python train.py --num_hidden_layers=10 --hidden_size=256 --num_attention_heads=8 --num_key_value_heads=1 --head_dim=32 --intermediate_size=1024 --vocab_size=8192 --hidden_act="quick_gelu" --norm="rmsnorm" --norm_place="pre" --norm_eps=1e-06 --positions="rope" --rope_theta=10000.0 --rope_fraction=1.0 --qk_norm=false --attn_scale=0.177 --bias="none" --tie_word_embeddings=true --parallel_block=false --init="normal" --init_std_qkv=0.0338 --init_std_o=0.0 --init_std_up=0.0338 --init_std_down=0.0 --optimizer="adamw" --learning_rate=0.00147 --lr_mult_up=0.701 --beta1=0.95 --beta2=0.99 --lr_head=0.00633 --max_grad_norm=1.0 --warmup_steps=208 --schedule="wsd" --decay_fraction=1.0 --decay_shape="linear" --final_lr_fraction=0.0 --batch_tokens=32768 --max_seq_len=512 --doc_mask=true --train_tokens=447200000 --max_steps=13648 --dataset="wikipedia_en"
MLP neurons of a small language model. Each row is named by its layer, matrix (down: output weights) and neuron, and shows model dimensions 0-127. Each number is 128 + 24 x the weight over its row's rms, rounded and kept within 0 to 255.
A block is one neuron, or neurons of one layer that tend to fire together. Before each block is what it responds to, as a language model described it from the Wikipedia text at the highest values.

Responds to: Plural suffix pieces ending a noun, often split mid-word, such as -ctions, -ments, -s, in headings like collections or in prose before of/and/were.
L7.down149 [109  96 140 134 141 139 158 156 125 127 137  90  99 154 133 161 100 123 147 105 130 109 128 123 123 127 105 159 141 145 137 131 113 155 164  91 155 170 135 161 164 130 109 189 118  81 116 137  52 141 107 118 143 130 109 136  97 138 170 111 179 113 119 140 154  92 107 137 102  89  65 126 137 125 110 148 147 122 133 160 157 125 146 150  95 138 152 186 129 144 134  84 174 141 128 141 165 125 127 130 149 160 139  93 162 128 134 112 109 115 145 100 151 133 138 100 118 126 106 123  78 122 130 145 123 132 109 122]
L7.down177 [ 95 152 152 116 112 122 127 161 144 117  93 144 135 132 144 138 136 124 110 131 140 115  97 117 140 144 150 107 131 144  87 128 192 128 120 140 139 152  97 121 102 130 110 128 114 127 173 136 102 118 104 136 111 168 134  95 115 126  87 122 126  96  95 176 106 127 174 125 107 107 144 176  99 119 125 177 114 125 117 152 145 125 131 142 136  98 106 132 124  99  92 181 151 108 144 121 122  95 131 103 114 116 144 138 123 100 176 204 134 127 125 118 129 144 119 135 128 142 125 149 140 156 107 124 107 125 104 122]
L7.down324 [182 142 105 131  91  83 125 103 108 174 151  96 142 109 102 123 170 132 132 152 123 141 136 164 118 144 140 167 141 115 137 139 129 156 129 148 150 139 129 136 136 146  95 149 146 138 149 141  97 131 118 143 117 111 145  70 129 103 105 151 123 132 158 140 186 151  95 164 125 153 154 131 120 129 107 147 173 150 120 143 101 109 113 128 126 131 148 170 135 100  96 143 125 108 127 104 122 117 116 126 151 154 139 124 119  81 137 135  96 104 137 127 114 126 111 149  80 120 195 137 133 126 101 139 197 163 144 104]
L7.down351 [114 108 141 117 122 119  96 157 125  91 127 104 124 130  95 184 134 111 123 141 150 151 111 109 130 122 112 112 125 113 172 137 117 129 105 118 148 160 116 181 146 148 134 144 135 134 128 104 105 141 139 147 114  87 129 109 168 143 125 130  87 154 122 119 127 110 116 140  78 132  65 172 118  90 133 155 159  95 144 129 127 128 102 118 179 120 112 146 138 144 110 110 149 157  96 133 130 169 145 111 168  93 134 174 140 140 156 187 106 134 165 143 148 114 148 120 143 107  99 139 157 115  72 184 172 181 174 138]
L7.down411 [124  99 126 113 114 118 159 132 129 124 134 116 114 106 139 164 125 111 147  78  89 104 152 136 137 140 126 126 114 131 110 117 146 120 175  88 130 143 132 115 121 159 114 122 151 109 137 127 124 134  93 133 101 137  96 108 145 136 120 114 116 153 104 160 128 146 138  64 144 121 120 141 120 156 130 130 109 121 150 112 158 131 138 140 143 150 168 146 143 122 116 161 124  81 157 136 116 110 152  93 160 159  97  73 138  90  76 126  96 147 126 111 105 150 104 109 127 106 148 110 108 126  78 147  92 102 156  98]
L7.down498 [ 96  96 143 105 149  58 111 133 165 136 129 129 155 149  90 132 156  99 105 144 125 115 145  90 134 113 117 123 109 115 143 119 124 135 143 172 186 172 110 136 145 151 127 153 127 142 126 110 111 130 133 108  77 125 140  74 123 152 129 110 160 143 129 113 140 129 116 117 110 128 111 111 121 109 130 124  71 183 167 153 105 102 120 136 110 124 166 103 156 125 117 103  98  94 133 126 151 129 138 150 130 127 114 147 140 178 120 139  88 139 118 147 106 142 140 118 131 142 118 106 139 119 173 105 155 173 168  87]
L7.down793 [ 95 133 115  82 116 121 111 129 142 126 111  92 127 134 169 136 149 122 127 156 143 134 143 129 129 142 167 141 124 158 158  91 160 142 109  67 105 132 151 151 155 109 139  82 130 118 163 161 140 122  79 141  99 131 138 125 153 146 124 127 115 130 117 160  99 139 173 119 140 127  93 159  96 128 131 130 155  96 135 142 105 179 161 109  67 135 143 159 137 139 131 133 118 154 121 156 121 134 149 144 102 130 116 109 146 104 112 243 143  99 147 103 134 127 133 123 106 107 118 117 119 119 130 141 133 109 109 129]
L7.down825 [144 130 152  93 154  61 146  81 144 118 127 105 134 151 138 104 135 154 103 164 148 138  95 102  71  84 123 176 113 112 127 148 117 132  98 132 132 132 124 172 149 105 162 108 110 149 101 148  91 151 120  99 143 180 142 163 104 118 126 123 153 179 137 125 117 132 131 171 119 139 136 125 154 147 126 142 126 131 104 125 135 107 123 138 129 157 128 109  95 118 139 100 130 136 111 107 113 120 139 137 191 125 124 174 111 128 123 123 127 158 123 171 138 138 116 118 129 136 164  80 118 163 142 142 160 103 160 113]

Responds to: Closing = of a new article's title line after an infobox (= Walnut Grove, Georgia =), markdown table separator rows, and newlines before headings; weakly, verbs like received, served.
L3.down228 [156 102 103 107 101 128 103 138 110 124 107  76 127 177 164 166 139 198 130 142 106 171 140 151 135 133 113  89 104 102 135 101 101  89 132 144 111 129 125 120 136 105 136  86 103 131  97 118 155 108 116 124 132 120 127 136 165 133 127 105 116 145  83 158 135 159 120 117 142 104 108 120 100 118 141 134 166 138 118 118 120 133 110 162 131 122 135 150 139 146 158 134 121 132 129  99 104 105 155 157  73 129 148 183 129 127 117 237 184  80 106 149 127  83 149 104 130 148 181 181 122 164 162 150 100 146 169 127]

Responds to: Last word that completes a multiword proper name or set phrase, e.g. United States, Nobel Prize, Filmfare Award, Institute; also did before not and wiki heading tokens.
L2.down22 [114 132 107 119 120 122 118 125 168 126 137 110 157 147  95 151 136 126 119 145 116 170  96 109 150 148 178 115 100 136 129  79 127 120 108 138 134  96 157  93 123 112 117 136 123  86 105 135 119  98 156 101 135 146 130 131  98 135 129 143 130 169 132 106 150 120 183 152 126 143 113 159 149 136 114 112 103  97 106 144 111 150 111 128 108 151 153 127 101 121 138 119 127 133 114 156 143 157 142 149 149 139 134 151 131  95 119   2 141 143 147 165 126 132 113  97 141 142 151 106 123 154 157 110 113  95 127 123]
L2.down288 [120 135 137 180 145 119 143 111 147 142 152 148 140 123 133 111 103 116 121 122 150 101 104 112 161 107 150 126 134 154  86  82 107 147 149  98 112 160 175 129 144 140 144 161 117 126 130 123 113 102 132 114 157 125 167 101  91 152 124 166 149 104 131  99 119 166 203 142 114 128  81 115 144  81 135 123  97 123 116  94 137 151 103 151 103  85 144 120 120 125 184 166 132 131 113 113 144 157 132 131 108 139 181 117 150 139 102 158 126 120 137 121  82 104  94 109  97 145 158 108 107 173  44  86 119 158 130 114]
L2.down366 [123 131 108  92 157 110  67 117  69 102  84  90 166 127 127 149 162 121 106 153 126 109 149 138 116 128 141 106 137 106 154  95 114 133 181 155 136 145 143 135 126 138 113 132 144  90 166 149 124 155 124 105 158 161 163  88  88 114 138  98 131 146 106  93 151 146 121 137 130 136 102 120 120 102 138 100 120  90 107 141 105 168 104 131 145 143 113  99 127 128 132 148 116 136 146 157  87 125 178  92  75 130  84 141 101  76 115  75 119 124 141  99 132 130  93 126 129 144 102 131 109 119 130 164 122  90 150 131]
L2.down730 [126 164 125 143 116 123 155 101 182 137 102 139 116 136 164 169 158 154 158 117 126 163 121 147 139 133 102 101 101 111 122 145 122  94  85 171 130 109 137 113 113 113 161 135 130 152 130 124 150 106 114 131 132  92 189 151 123 119  89 167 126 120  87 150 116 104  95 147 145 139 152 107 118 123 124 155 108 123 175 117 135  93 158 108 123 144 141 173 112 126 108 132 116 168  89 148 146 153 140 112 117 166 148 131 155 136 145  78 112 113 101 123  76 147 136 161 117 107 164 134 133 111 131  99 122 129  94 122]
L2.down745 [154 138 122 145 123 173 107 152 162 121 161 153 110 137 110 155 123 133 168 132 138 144 139 137 153 134 152 140 130 110  93 138 162 132 117 127 147 143 164 141 169 139 133 152 131  35  97 157 150 143 160 135 123 142 118 139 110 124 113 157 140 141 126 137  84 108 152 111 159 106 146 126 101  87 152 115 135 123 140 107 127 121 154 139 169 118 107  92 104 113 134 163 115 166 134 153 124 170  98 125 107 144 140 112 101 154 148  20 128 123 105 104 103 126 142  86 111 129 143 168 103  99  74 123 144 134 135 145]
L2.down829 [180 139 150 105 156 154 136 134 116 153 136 120 195 106  79 130 124 135 129 177  99 110 134 140 180 128 125 135 139  97 150 151 126 135  97 156 105 159 108 124 145  88 154 136 130 161 129 128 107  94 131 175 123  92 155  99 152 139  85 122 154 116 163 102  95 173 123 148 131 105 144 205 130 107 131 122 125 141 151 149 108 171 108 129  70 119 135 117 153 153 162 124  98 134 106 124 102 157 125 150 121 147 166 135 154  85 143 144 136 126 139 108  91 162  95 143 147 133 138 159 142 100  98 114 154 130 129 152]
L2.down835 [120 122  96 120 175 141 133 141 146 137 145 139 152 121 121 107 125  86 146 190 149 140 106  81 119 116 156 138 106 121 167 110 155 131 121 148 113 161 170  97 157 117 125 134 108  78 113 174 131 115  96  92 126 102 144 109 107 144 120 133 144 148 145 102 147 149 165 108 157 144 110 114 139 106 148 119 124 167 119 112 119 109  75 132 153 105 115 124 136 130 144 117 132 149 128 128 148 126 149 137 140 141 149 102 169 133  74  48 127 112 127 165 122 133 145 131 129 142 156 138 120 163 123  84 113 114 110 170]
L2.down846 [ 84 146 144 142 155 127 112 153 170  94 124 149 127 115 100 112  99 135 150 150 158 101 137 109 162 139 139 161 100 105 128 112 126 164 128 130  81 187 124 122 123  93 127 133 133  86 104 164 125 166 113 137 116 123 153 149 178 128 153 146 158  97 138 108  81 110 127 116 179 113 104 150 157 101 121 121  99 142 144 101 137 174 137 139 157 139 127  84 127 177  98 108  89 127 135 112 156 136 150 111 130 108  89 113 142 141 135  44 152  97 177 121 180 134 166 147 153 116 153 126 158 117  99 101 106 136 143 151]

Responds to: The closing = of a new article's title heading (= WLRA =, = Alcester Grammar School =) right after the previous page's infobox; weaker scattered word pieces (pun-che-s, Crit-ical) and words like based, former.
L2.down34 [151 108 150 149 132  93 123 127 136 106 125 126 149 168 125 130 142 118 182 150 114 149 102 167 138 161 137 109 127 111 127 126 128 133  96 132 154 107 139 101 126 150 123 140 108 143 169  56 159 158 175 104 113  84 132 138 107  98  82 139  99 131 189 192 129 171 129 168 169 127 118 111 101  68 123 182 108 135 139 127 131 136  97 101 145  93 131 125 146 134 133 121 109 171 149 156 135 128 128 110 106 155 102 122 112 105  98  51 152 127 152 108 139  97 107  91 131 114 110 127  75 129 148 142 121  88 133 116]
L2.down152 [107 149 170 108  85 126 159 113 178 118 165 119 156 156  87 136 157 136 124 159 111 133 157 123 136 133 116  83 110 121 100  81 123 137 103 103 132 114 128 141  76  99 152 155 139 176 112  83 137 119 123 114 122  76 139 141  62 161 118 134 109 131 131 154 144 142 134 147 117 142 144 116 134 116 129 125 149 115 132 133 195 113  91 105 134 138 133 171 130 117 112 106  95 131 111 138 110  72 151 168 110 102 154 132  90 147 112  73 114 117 135 154 126 134  93 120 117 143 145 122 110 108 102 116 104  63 147 144]
L2.down253 [100 155 107 140 139 161  32 119 163 107 131  95 135 143 169 123 164 127 149 117 126 140 110 153 154 130 150 124  63 167 112 152 113 108  81 126 167 161  95 116 125 119 153 118 141 122 134 136 135 126 109 105 151 118 147 154 127 123  98 159 118 141  84 142 116 128 147 143 122 140 139 109 104 127 141 137 138 150 162 139 134 154 142 104 122 116 128 155 170 161 143 114 134 181 123 145 156 138 125 127  85 109 143 167 114 165 136 164 106 118  91 120 135 183 115 106 148 127 142  87 133 127 156 114 157 121 164  91]
L2.down518 [114 114 102 110 121 132  71 113 149 127 135  91 153  95 165  83 126  86 134 143 133 145 112 131 108  95 142 137  78 111 124  99 125 131 112 134 124 113 111 102 122  91 123 112 155 107 103 136 142 157 102 131 136 126 132 100  56 102 139 109 131 159 104 138 154 133 147 138 144 187 126 137 139 147 134 208 149 120 159 165 125 150 129  71 140 122 151 105 133 132 129 129 115 109  99 145 125 100 123 154  96 114 154 143  88 126  79  55 101 129  91 127 173 138  84 149 162 142 123 156 122 125 117 115 140 111 118 162]
L2.down890 [157 108 125 147 107 125  71 163 168 136 144 120 145 119 148  97 146 125 170 128 103 126 132 175 146  97 117 162 131 139 142  90 121 107 123 107 146 104 119 109 141 104 105 123 132 113 166 124 162 147  99 155 160 178  99 134  84 103 118 137 101 110  98 111 124 153 146 166 141 133 152 130  85 142  92 129 109 129 170 129 116 150 123 121 125 127 144  66  92 137  87 126 144 125 113 161 167  87  78 128 137 122 182 151 139 118  83 163  95 138  94  96 160 127 154 110 125 100 122 138  78 140 108  92 132 123 133 152]
L2.down894 [131  99 120 119 155 181 100 134 145 139 130 139 154 104 155 154 123 105 147 140 151 147 122 149 131 124 173 149 122  72 133 101 116 122 127 148 175 113 131 120 113 117 105 115 112 131 115 143 129 166 158  81 110 127 137  98  79 111 102 128 130 120 108 122 127 147 101 128 128 181 128 135 131 112 117 132 113  93 137 114 153 141 117 111 131 114 131 131 114 118 118 121 152 119  99 121 149 136 125 135 128 132 152 119 128  89  85   0 131 142 109 113 128 114 134 178 144 133  93 135 120 134 102 132 139 118 131 157]
L2.down962 [107 138 106 154 144 107  90 115  98 119 121  94 108 176 116 154 140 107 129 160 114  90 131 128 164 166  89  80 146 187  94 148 106 164 136 107 137 124 127 126 111 154 151 155 111  97 146 102 132 126 135 115 148 126 149 147 102 146 130 148 115 136 155 165 130 102 159 140 162 135 178 106 121 135 115 151 151  97 120 102 146 171  85 113  96 113 161 111 130 149 128 111  84 135 138 152 114 142 144 151 126 141 152 138 133 127 128 170 148 152 112 110 174 133 143  79 150 113 126 141 151 192 136 138 133 120 148 148]
L2.down975 [117 100 140 147 106 106 160 139 100 109 148  99 173 129 121 156 169  99 164 159 157 160 172  78 124 113 156 126 128 131 131 140 163 131 110 136 136 118 132 120 120  94 132 101 151 149 127 130 148 151  96 183 136 143 116 118  78 112 134 143 141 148 122 103 119 171 134 154 137 151 102 148  98 130 141 137 130 158 164 133 133 148 120 100 105 148 173 130 146 113 139 142  73 128  97 128 150  96 114 184 107 121 186 171  82 160 134  47 109  67 136 155 113 168 127 109 132 126 168 137 135 130 135 125 161 134 161 135]

Responds to: Last token of multiword proper names and titles, such as Bridge, Regiment, Prize, Service, Team, often in lists and tables, also taxon suffixes (-aceae).
L3.down572 [ 98  83 136  93 158 160 128 132 146 130 144 107 138 105 167 149 135 121 116 137 144 150 130 134 136 115 137 147 140 104 137 114  80 129 139 105 126 182 126  98 128 123 128 131 118 124  76 137 119 138 136 126 157 106 137 125 145 143 141 167 115 107 121 128  88 147 121 152 133 113 131 139 132  90 110 148 171 126 143 112 160 130 126 107 145 191 123 143 101 110 102  95 159 133 115  86 165 158 122 153 154 129 124 148  97 153 142  50  83 132 108 159 128 113 173 138 128  83 150 129 135 153 125 118 165 171 120 124]

Responds to: Pronouns like It, it, which and they that refer back to a just-named topic, often opening an article's second sentence ("It is a left tributary").
L2.down173 [134 157 148 111 119 100 120  92 123 144 116 135 135 154 145 140 117  94 126 146 146 134 138 135 143 132 126 149 129 160 133 139 128 145 133 129 162 113 113 149 127 132 157 131 133 122 152 147 130 136 149 102 118 114 153 140 120 133 140 151 130  95 124 133 144 186 121 137 133 116 139 140 107 140 141 122 139 131 100 129 150 131 158 121 110 141 108 153 134 135 125 127 116 129 119 123 121 128 151 135 119 119 102 100 123 137 104   0 139 125  94 123 128 128 132 167 150 113 151 126 131 119 150 138 139 125  96  94]
L2.down214 [ 93 150 119 124 143 133  84 145 140  97 143 119 164 163  94 117 145 111 106 124 152 115 141 115  86 130  91 175 124  96 150 134  94 150 153 114  88 101 100 163  87  64 156 151  96 112 149 136 142 128 152 139 158 128 174 142 134 127 114 130 124 147 125 144 178 145 118 107 104 117 128 121 139 113 105 123  94 128 129 128 113 103 147 158 136 130 148 129 122  81  98 106 106 128 122  99  95  99 130 142 127  89 108 132 122 123 129  87 164 144 132 128 152 147 110 119  86 105 106 134 109 118 151 167 142 156 129 117]
L2.down428 [103 173 130 133 147 102 157 116 139 119 109 103 126 139 142 101 120 117 150 121 121 101 124 164 124 132 127 102 134 127  82 103 165 151 152 130 112 132 168 107 107 131 115 107 149  79 132 146 116 132 129 120 111 107 118 124 108 112 119 149 110 168  98  97 120  92 133 134 132 146  96 133 123 131 150 125 112 136 107 106 146 111 137 145 166 128 146 113 133 138 149  97 126 110 108 111  79 112 136 152 108 140  90 116 130 110 150  35 123 149 135 101 114 191 166  95 123 113 106 179 110 121 119 182 130 158 102 123]
L2.down585 [107 169 167  81 102 127 173 122 134 102 160 131 141 106 115 126 145 161 148 143 175 153 127 115 117  95  82 127 121 158 122 183 200 133  99 138  89  71 133 111 101 123 112 124 148 123 164 120 149 128 124 138 150 110 151 156 118 124 117 147 104 128 101 142 172  78 163  99 128 153 132 132 167 128 159 118 162 121 128 134 124 147  97 100 161 138 161 113 116 114 201 136 137 159 162 153 106 143 127 152 115 124 124 136 127 132 130 159 123 164 172 112 123 169 171 147 154 116 110 106 113 104 117 138 153 158 138 155]
L2.down611 [123 115 136  86 121 103 136 145 125 149 101 142 170  97 145 108 151 129 142 111 104 116 147 107 144 123 149 137  92 114 133 156  98 146 135 123  68 122 108  95 128 119 171 156  76 139 161 135 114 115 108 142 154 168 153 171 167 132 164 175 127 142 155 141 139 146 102 106 136 135  89 136 125 138 140  97 108 163 123 108 134  96 113 122 139  93 146 126 155 153 102 170 140 147 141  98  92 139 153 138 122 119  57 144 101 102 173  51 127 120 105 102 104 119 171 131 144 127 129 187 156 145 104  95 108 161 126 141]
L2.down744 [142 160 144 107 152 121 156 134 160 139 117 116 147 127 146 137 154 165 131 103 150 111 126 145 128 121 135 130 105 116 125 149 111  97 108 133  96 105 106 159 102 107 120 127 178 108 123 167 113 109  74 140 159 123 186 148 140 148 131 125 131 114 112 115 144  95 119 140 115 129 136 126 137 152 126  96 114 123 138 117 147  83 148 116 143 178  88 175 139 134 112 139 105 135 101 155 120 134 169 130 105 133 113 131 150 186 153  89 133  98  99 120 103 146 139 169 117 113 141 177 156 140 167 134 134 108 149 146]
L2.down804 [ 99 133 130 149 111 136 133 114 119  98 145 153 177 115  79 143 148 140 169 107 131 148 116 134 182 128 120 107 120 119 138 119  89 137 142 143 133 110 108  90 134 135 136 141 102 151 130  86 110 153 109 148 123 151 121 135 117  91 167 160 105 121  94  82 100 121  94 118 138 126 143  95 130 157 101  83 162 107 167 156 145 166 128 148 106 121 134  97 127 152 120 111 130  88 134 114 143 173 118 130 120  91 117 108 130 128 151  58 168 154 110 103  67 110 119 138 121 120 179 119 135 130 173 163 150 133  89 126]
L2.down910 [162 136 156 138 142 113 144 184 155 114  96  99 117 132  87  70 109 149 138 130 140 121 132 107 110 122 142 148 128 153 162 142 133 125  91 151 112 149 187 100 148 122 120 121 155 148 112  77 121 106 157 155 117 133 141 127 114 160 141 153 113 115  91 124 107 171  97 123 144 124  94 133 132 147 129  74 112 128  97 110 124 120 120 137 119 141 133 135 108 120 112 164 170  95 123 146 107 151 137 119  96 110 108 106 125 137 129  36 105  92 131 120 134 120 186 126 149 139 121 147 150 151 103 113 143 101 128 107]

Responds to: Sentence-initial subject words, mostly It, it or There before is or was, e.g. It is the official journal; also paragraph-initial letters and apostrophes (O'Leary, 'Twas).
L3.down205 [127 119 114 138 174 116 135 140 142 101 108  99 123 127 119 129 127 122 103 132  96 102 150 112 124  93 129  88  96 107  92 158 148 105 126 142 120 110 163 157 181 136  89 147 182 123 164 149 126 101  94 141 136 147 125 115  83 154 100 132 118 135 129 134 125 128  96 112 109 124 127 111 145 150 107 100 102 112 114 133  92 103 158 125 151 133 128 111 148 136 161 152 131 118 127 127 117 136 130 100 110  95  80 177 103 164 125  82  91 131 181 114 142 127 173 158 105 153 136 157  90 135 118 180 115 132 108 116]

Responds to: Adverbs, negators and auxiliaries between a subject or relative pronoun and the main verb, strongest for temporal ones (would eventually, which finally), also also, not, -ly endings.
L7.down158 [167 167  96 188  81 151 108 129 105 129  85 129 123 100 120 126 163 127 159 123 117 153 149 127 153 147 115 101 131 102 113 111 138 115 110 104 116 102 119  92 115 147 131 104 120 128 144 162 154 143 143 121 121 150 160 122 117 114 106 146 152 132 116 153 105 102 133 131 109 135 106 141 135 122 128 121 175 148 124  92 135 105 146  99 112 127 106 149 136  97  97 144 118 130 101 127 143 133 145 113 111 184 117 162 114 117 166 131 126 114 107 149 155 154 159 113 149 138 164 153 140 132 111 117 142 117 102 130]
L7.down316 [100 121 150 101 172 131 104 140 147 149 144 108 142 136 157 100 170  91 144  97 142 132 133 131  71 169 146 121 140 133 167 107  88 118 151 129 157 162 120 131 111 140 148 114 163 126 122 117 171 157 153 161 122 135 120 156 128 166 149  96 119 114 126 162 111 117 138 143  73 157 136  87 147 145 131 145 113 106 132 166 131 126 123 138 123 132 139 169 135 111 130 171 140 173 143 119 175 136 156 171 125 141  83 120 136 177 169 110 117 139  99 119 151 160 137 156 159 121 125 127 114 154 151 115 149 136 139  89]
L7.down331 [160 121 103 155 169 113 147 133 119 160 145 150  93 133 100 131 142 162 160 138 115 135 154 129 100 108 115 123 101 128 118  88 129 163 129 148 108 142 105 147 116 133 167 124  94  96 108 142 113 121 143 154 142 153 171 117 147 140 186 116 122 147 129 176  94 108 139 135 107 145 136 122 101 109 135 141  61 139 147 131 162 126 139 131 164 139 110 130 105 125  97 169 142 177 189 126 111 114 117 134 132 123 136 117  86  97 147 135 113 154  97 114 135 114 165 134 159 129 122 121 110 120 121  78 185 154 144 136]
L7.down356 [ 97 114 106 166 136 140 131 139 112 117 162 117 105 139 168 142 105 126 121 103 135 110 105 124 128 138 145 110 145 101 127 123 127 120 138 108  87 130 102 102  97  99 141 132  62 137  99 147 118 119 132 133 163 149 151 160 114 152  97 143 142 134 139 110 110 129 133 114 124 124 115 125 163 118 123  94 141 125 110 121 147 144  82 135 123 155 123  63  97 134 154 117 144 106  89 110 136 141  82 147 114 135 121 184 125 117 145 160 138  96 136 119  95 127 169  91 149 168 116 145 109 117 132 174 132 138 158 122]
L7.down430 [136 146 134 127 124 114 114 166 137 112 125 109 134  82 127 133 135 128 115 134 153 127 150 123 133 172 110 101  98 149 166 147  96 109 121 112 130 104  93 122 104 127 111 121 151 141 124 139 127 106 143 133 130 130 127 112 114 147 107 107 157 127 110 130 103 132 133 102 107 127 117 104 101  95 138 188 130 154 130  94 125 110 119 123 103 118 122 186 116 133 112 166 123 144 118 145 113 125 160 152 122 134  66  75 137 143 150 249 112 170 124 130 151 166  92 115 166 121 139 135 138 102 149 116 140 121 162 113]
L7.down535 [100 102 106 111  75 107 146 139 137 124 145 108 118 139 128 100 181 159 138 121 115 105 144 100 130 138 140 124 110 151 114 102 128 119 129 110 137 133 145 122 136 110 141  95 160 111 129 102 164 135 113 129 139 159 107 126  87 121 147 144 125 115 107 108 167 102 100 118 124 113 108  92 120 147 147 145 126 109 133 135 137 158 104 168 140 139  97 147 109 139  91 183 145 114 184 141  89  86 167  97 152 104 110 115  87 123 109 207 116 175 150 178 164 141 132 191 116 158 119 165 115 120 145  98 126 146 127 135]
L7.down639 [ 96 115 133 124  84 125 135 153  95 165 112 138 137 128 114 138 165 182 156 159 146 160 112 135 143 158 135 149 132 147 142 155 119 135  92  90 142 135 148 118 143 113 121 139 131 122 139 132  92 156 140 158 145 131 142 106 115 171 137 136  94 123 109 116 126 128 136 165 153 144 122  94 113  43 132  98 165 126 143 115 139 138 114 176 179 154 127 122 190  82 131 125  99 138 115 191 116 130 133 113  92 124 143 128 133 161 147 136 111 161 111 116 143 138 124 159 149 121 148 117 182 142 152 102 169 182 116 119]
L7.down997 [135 107 135 136 141 146 131 133 140 117 128  97 151 138 139 121 138 105 147 130 125 124 113  82 125 138 129 107 141 108 136 150  75  97 171 165 131 124 101 132 115 147 150  98 116 109 113 159 130 172 121 134 148 162 126 143  76 145 128 115 103 142  86 156 112  95 161 120 104  81 124 155 120 164 112 121 124 159 143 130 159  96 140 139 112 140 153 168 150 119 141 169 128 131 164 155 152 138 134 113 163 148 125 102 118 125 138 153 132 129 171 118 142 131 136 178 170 127 133 123 134 137 147 120 165 165 118 129]

Responds to: Final word or word piece that completes a stock Wikipedia phrase in infoboxes, headings, sports and election text, e.g. Congressional district, World Cup, Produced by, census.
L7.down72 [126 146 147 146 111 110 124 130 156 120 172 129 153 144 167 120 135 166 138 124  81 141 139 129  99  92 134 139 134 100 140  97 160 138 127 131 162 117 140  79 153 111 143  68 150 116 131 125 113 153 143 134 133 142 104 124 129 160  92 133 117 140 118 149 127 108  91  84 136 124 105 122 100 138 130 104 145 143 108 150 116 106 135 117 114 121 117 155 147 172 143 113 130 163 188 148 149  99 156 114 132  79 122  88  90 152 117 172 145 133 122 128 125 156 111 144 142 129 126 144 125 157 166 100  66 153 121 138]
L7.down184 [163 134 140 107 111 195 138 121 136  99  94 110 104 101 146 135 165 108 105 165 107 164 107 116  55 113 129 175 133 140 113 138 159 132 103 124 124 136 166 108 131 119  98  95 100 123 128 139 125 121 138 147 128 147 120 123  87 133 137 160 120  98 103 162 117 161 161 125 110 134 131 141 138 163 135 123 120 133 123 130 157 122 130 127 122  95 142 134 142 111 134 190 160 107 126 137 107 102 139 117 134  98  79 118 101 129 147 189  85 129 128  99 160 167 134 114 114 131 157 108 136 157 145 135 114 142  94 141]
L7.down312 [168 174 125 167 119 178 136 105 132 116 152 130 137 112 133 132 171 110 134 120  93 126 184 138 122 136 119  94  78 116 113 131 120 138 136 140 154 142 131 115 110 142 128 128  98 114 119 107 121 172 141 162 134 204 131 111 120 156 132 177 115 131 131 140 164 140  90 110  95 136 156  91 136 113 130 130 151 154  89 135 118 192 105 114 121 129 122 147  84 127 109 134 135 168 128 125  91 155 133 167 131 143 118 115 186 105 180 152 154 101 130 147  97 156 114 105 110 172 139 174 115 119 127 134 123 131 135  95]
L7.down344 [132  89 123 117 123 138 137 114 134 137 143 150 118 144 115 134 104 122 147 150  98 134 102 120 161 115 145 187 168 105 138  98 125 128 135 167 128  78 135 159 129  96 119 140 126 150  82 128 122 135 139 110 105 130  85 119 146  93 146 117 119 128 107 131 126 113  85 133 127 117 154 115 132 124 132  87  84 147 179 100 136 148 145 153 185 117 125 128 137 131 139 119 124 151 101 127 136 169 113 164  90 119 134 104 126 115  92 117 128  90 150 162 120 125 171 155 135 105 133  96 141 123 173 104 146 111 170 113]
L7.down438 [129 164 150 131 169 124 111  90 163 112 170  97 134 105 137 133 114 130 126  82 105 139 134 107 108 171  94 134 148 140 170 124 148 131 100  94 155 114  92 125 158 116 106 121 126 105 135 150 138 202 132 116 127  78 133 129 123 145 132 130  79 172 173 171 104 120 132  85 135  84 133 184 103 107 159 112 115 136 155 152 116 118 148  88  90  67 127 108 102  73 120 155 153 104 129 127 140 126 103 147 128 134 161 114 183 119 125 132 151 115 101 142 101 113 154  98 113 124 149 129 118 120 103 122  89 106 136 129]
L7.down692 [135 159  95 113 163 105 116 113 129 131 113 140 134  87 122 138 110 113 162  94 138 122  96 166 127 141 129 129 103 155 121 137 105 172 130 145 133 142 150 106 133 111 141 106 162  93 106 120 107 126 127  81 137 156  75 185 129 112 126 126  93 107 174 131 183  94 130 133 119 123 162 120 131 172 141  84 140 106 130 119 135 131 133 106 163 106 117 157 106 151 157 132 159 145 180 127 143 126 125 133 122 121 144  76 160 139 125 209 116  94  91 142 163 130  97 126 129 105 112  90 111 130 106 116 125 127 109 133]
L7.down882 [ 91 121 143 104 134 166 167 145 117 177 162 121 116  85 127 128 141 105 171 131 131 124 151 129 165 133 136  68  95 111 117 141 137 112 122 113 120 118 150 128 141 148 144 137 144 114 112 159 126 129  95 127 140 111 112 118 120 120  81 131 116 114 106 135 139 104 153 114  88 137  75 122 147 149 120 113 155 100 122 107  79 119 123 129 101 139 117 133 122 140 156 122 129  98 112  98 117 104 119 123 119 142 148 112 143 126 145 239 147 191 126  78  88 114 143 124 111  92 120 153 157 145 182 103  99 131 126 156]
L7.down1016 [134 113 109 106  60 172 132 116 150 146 125 100 131 115 126 170  99 116 129 117 121 137 175 132 175 174 136 114  96 105 181 117 121 160 133 144 152 148 140 154 100 106  97 163 116 107 117 109 113 136 131 130 143 160 153 129 111 144 118 128 124 141 126 142  96 112 124 132 100 148 147 134 136 123 122 136 108 128 142 102 119 102 127 117 192 177  97 184 130 160 106 102 155 150 123 114 158 109 134 162 116 145 160 148 114 159 148 113 104 166  93 107 159 122 143 147 162 107 150 108  92 103 126 152 119 154 160 128]